python train.py --n_kv_head=7 --head_dim=64 --vocab_size=8192 --activation="tanh_gelu" --qk_norm=true --attn_scale=0.168 --init_std_down=0.0015 --optimizer="muon_variant" --beta1=0.95 --schedule="wsd" --final_lr_fraction=0.0 --batch_tokens=65536 --steps=12044
MLP neurons of a small language model. Each row is named by its layer, matrix (up: input weights) and neuron, and shows model dimensions 149-297. Each number is 500 + 50 x the weight over its row's rms, rounded and kept within 0 to 999. Numbers have three digits each.
A block is one neuron, or neurons of one layer that tend to fire together. After each block is what it responds to, as a language model described it from the Wikipedia text at the highest values.

L10.up724:475503473587484427521365457538583429552540535455462423405542452482602539484441484457537532474512522529526495499459496503459480532519464456487503453386499447422438489410406490513501408509516530434474485502509517516479458576527607547494440486531518521415526487483496520508503506508490589531511494497493496424566481543470487553563440538537577567467401514528526476495555444447547503497546478488451594558466540570482547470516454481465481498574513529521
L10.up1043:477474485541542435561521493564422463506547457476426482478537507543526442471489464379477483433541546436477500521405484491493495453533460509455500479479477532430498488494604484547481528550434545468389484446522485501506561518541514560551495462453491429455535482498539448460506465502498533530512533477413469449444501490560556597478515563477461515500504463426535492551559393452590496471503514468548508599552559520461570456452472537580464547517410475478
L10.up1681:596481389509439506403497502558507516497525554537467442577510449521614483437426470469512452394422478546580552495538494565462557525434509469496504517546558521528555459570569458378489580485599473479579571432523550478477503465463568570575489447488480421462489480577533505524397520505568540500442523437535499623544523356539564427535462552478459505461405449543512447541615521438431376448370449416384600491533550488484471530492491386465491477570517499404
L10.up2164:564459474548490544524541552514486424460479510426493523451557470478520544471477508514441468523402468467570389603618411500408457467494553507497469473481535483619510462476430401442482479466484450468511515471525543481492502564505536588545525468524557471452523536506471505496584600478523549425446438466450557545498477501533506508424397427567448560487442445408558499469586552557470481511478453465585517543495465553426546564482556417422513414497445454484
Description: Surname final pieces

L5.up309:478521543475513539482437567468548488545525502473473460487477476428492529478587542436579535472421488475565500537572443452486487583436348509501445475461509577453538523453475499491471494510597554471517461604430537550529486400471416539522449531444538465458464516540494536544553575526555467528530512566489593482465413507502553532485464485498447476462612565464460485566510448409490472413490473515474460495538500402484535528591473492516458531545601525466
L5.up362:457516516487467379563519476474396533528429438480446513476539442473527524443562426591533543505559501557445518525486510593484444617544363463512515524457507469491595497477491355496621428421496523489637483466526531571462479526498464499445486559521488507531574527452555412579578595551530537594481327411453501522438545571546485542448488537571554444521461547493473488500504421555488460499531467549524587522516424478480570513476520515489428526460558530551
L5.up869:534494504538458412467545494453480506474513496406514524430468503508571566524488469547450466419417460528479541530564440535546479519542501514493581522535481529458515413476535545562522447431484524526464560598480441506488567507561518446450502529474293482484515510475534472528405487553490540524426488439437581522428581464532512470501484543544602483471515527574496480462446490521545541522543500548484503453451479469458513411448506508483542378539510473524
L5.up1104:464434455527531514449517487534482470432533418405454627506492487416513484466440489503599566495503507582459634499518523519528491531567395519477583543524497595475604424462605466453508445479541476532600437572521521471476501459561543553524427531467360469528500469482465508414487455546480503524398459406518511426442540586505485582436583602521583501531535574509554459469498434455448570502488559507491570472500456511507574538610484543485507507557525489430
L5.up1503:487546481507497446472583425454601503484588560469439540514541492507541501482499463532464580457442494580524612534478527470534506528546402611435506562502507558507557451494439469511490462506525497467511480504577584502498491490523475456497531518389476553501476449525519454499537533531568603494520489470475542454530461551496508442538476575449607436418401479576468511432549404543511487498461592443511510505388549564421485560542395558476427488464526512426
L5.up1823:427422527562554493458521570546485517531413521490427603438512430450485516498555498492498563414530540554453513474529469443497437482465496562496486525462429524536460499537533501572514423517536485581505433585555478403502529576545457483515512545523464552539572449504412546525560522595487511507465475481521462494448533520564495509487522554542442430495528634436390543447456489464478499450457597529451529486538441519432500488523497592483413440447455502435
L5.up2174:548497552527551467425529559592535498502546543399508525471415478484461517441454492467454584465468554517579491407491536509503452519467488414546505521573506566451557644502514525488506505544526397471586508500420535496568491427543542354508446481472428491527464512446544451552567535467492562456480539420481603480564494541559539480414499496573451397560525558461489552490449512532489589518525520457539553344561450535440416548512501518458527509411388437403
L5.up2229:432469475476548479485535462560539576517525527603377545452477472469423520384448492600415489441614393525487507487447451460502419501542508467488576472511544531531548476550583523582541488484498563506489449499504402458556494559527469460538565550457467551517541520558437517521473521482367599501555400473531582512446582609501597523463486538370537585476437586493527452550508487467412470495521533411543548467445470560505515555615481575395436529498487471515
Description: Mid-word proper-name pieces

L8.up384:471456369516486469517544501538549454463567522474471502527469611516512424429550510492510566489597461454480591550546479577571462502428514591474547495486485490518521477463568434506542603490562551445428475495489589571519478450490436569594395556556452448488451463468457527500508639507524487459505484484553575514464493491491504475391494503502497483459496425541520554556486478477527570573536489494479450423469512540444443511493511505491418459575503438597
L8.up1837:475423445501533570499532468586582506434520547448445486543484473451478518491447465537449514530459495532537548574441516486548481465556539559524582484501452577521513455503527532487514541480595509529523457524486542542533546380605524466628481488443437498473519443498545505571443527453534520500473491463468445528495461444542516582458489523468579536472473456411481483449428442400482413461440467443542544512373525530457502619523428503517488477617482500580
Description: Sentence-subject name endings

L8.up1354:568531407454482594557401396425493474453582503489547492443474543448549489564541453483528513495502438553520553591573458493544440489522487515532609460483543397504539459509578584548545563538622522519472506464430552484565560506507583587465548522515453533584483511524508520547572538503493443552530547549549498549474442556457544488488539485555483558505507460462541486505480427469581527547512471541532521555447589523464498582403464487566358511400512477554
L8.up2431:454456429454476517432498558521423469495547523439482496533532555560468510479525576519625561519450392464527456468500404578488567503385506533468501513491629580538579535512541544448538465401477482533441442504499491457580580541550465494458428446500455395554488514500565409510501576511469510523487599562524498529494449485501531486496433460506489521478492466487496518528526477400515446493530611514504570532442410598489517519490392502496519540498478521542
Description: Main verb after subject

L5.up0:588408446506470500478446522472487507527453505434497472512534559542429535466458481484453477482509416524474523511559467513570549474414446397546488479448446457512547416505477550363543546496554503613533525495491526576517617542550568487466459541442571411565437518551508488565364456488589558566391412398529432487510416555523542512507465441492605548477511480479620526530448431476428566423518472528472491556570589490391531477422485451524505470547450501562
L5.up485:448457511450472573444545506479562471486553468564515508497472630466608516444493492447446524562496499533514481473544480538506427490509485529446474464509507545489498464479462556473453604577549553524542552598425397493431566583452483439489521451618470508535537375464588420534371500433488577505467402527484506471577379473531510437420483491418468553458495464456497473440545590545486530479533555517528476569554441528534546436513499465530576394500449579472
L5.up965:556443429460468440395411449546532541531507470424578487557566576498443411510489566590434443488519465543439546516542506515473480442546508487565497561441516501592520494450549515497491537557539559545476417481569400484545509528478592473496506509481466478498545493563484457570414606502484531547465530554446372484516445558523526507501452484498591599386413459430535469498551541452510470461509520546484532490517538518518492448507499465450561581528479566488
L5.up1003:509458548489494507443542530524447478534430511428482433451572531542417466501500562496499465403594406605544510603541408499494549515509469410511504476456491474509527495596557565401557538512537471547496498432449490539568571538454471550454531476474537522587471406472437487508489485528537454474423436527452460474609542524546497491491421462390555526465483525376565500463546470402440571439490456465557472560470511476584491543502468494617540535417485452536
L5.up1211:539500403542505499450467479446570531528446593443447523430430568567368507516492599505444463518490509553539488431475502516465421470596510447448431523498522536532552515496492456457482491499506590527504477478488434501554572435429556493422507492543465495502465447497500481571539542412448570545492494509557435558565555523510482472543474543475546519468483635429555511538487475417576493484505485410497523516531566508463513431493491467472456456442400525482
L5.up1292:569518455468445476438487534400594496486499482473554561481502573465515509386496531484435521448475529516478432592535450525494523613504452406492496475490542509513587422504495494466493553508460567579442470489464582447477579547408484498502518487470469550532373506476464528460384480515516548509532543441486351510453554526542576494513565409522486546522480531476484404470535428475466517544507497486585525580487485428453520542457410498626487462536491472459
L5.up1764:556458436433499494591508453461527412565532451452473596451468523534446472579513423536494466530535405493474548568487424551606478453567463530497429458535566498463458513561531478574527640485490495421491543344534535452530553471520443436422528446521478470515423496582508507473415490572599464519507446460535529475572549505486514409447492559425497448499426553498509468462532557504474469553488529476573467585614531560507539532452561468596478500572522501527
L5.up1986:469453476459507459522607419627508550562483513564497525425444552412506505503548595531499501434522445493438559445525461480500466471524583518565426536484485457537535607513509454543540475567537572580462474507517479582644535490550506542545481469478464554440545427425525476496510484488488525522522520494467366507526455569490499527528448492521519506466585406475495519398450519579544513527494568509563534538472544455505528472439575543515432520444459525481
Description: Verb after named subject

L10.up229:459455380370507520481522496457545383499448584488464554447438500499465494506439532515445435476449483466498514472382414553521524485610424557455466511429548509456500527468486493430507618452444574480499459559459533465478506494517491521464480559536484465442462490495512453466454514430489529471521489496480579476577580451510476458415484534475488397547551523477488494430531480417548502612487583452476468461551480566497459529433494516483513406432491462582
L10.up449:579455414460424475450462534579551468491574516534413429483423504524357519514305454560501510545452490486512540429533494543529583480578510544522502511498436524570449595442551583413519586471472548514448524529493452433524603432507473454457536487507434523491556454496450534518531470499470473500442434504552550522481574529527433564505518497582486442529539559552500539592544477467491427505434500457522573508637533519495502458518458516450493399530493473590
L10.up964:560481527477556446565478474558413427481490550554570523454354470500468426551490491513447604572466459472531504471617539523439532534594474519619473500458464551514493439459521497479448486417559509479459460448533490452544448485462502474546466541620523582543471500496486436501536545460511525432493443486442509481424554476629472418442450471498512530514527546521626591435432523495476489548555439509447496527471501458484496550467550407430453566498416481514
L10.up2222:504547451447501493497601487572546585434455430462486469519449466490488554474449546472504489545584499492558566421518580495475473487578465523396503516487499500442508528533460521584584533403432447494516458507450472512525466550532571482464405515530528553519419506503526455549460544547617401479484514459553496473511541539401578334524497453552524437508467588506565573504473455521439488554515477533519552480571449584511529450456431629470483508555469517472
Description: Reporting verbs and connectives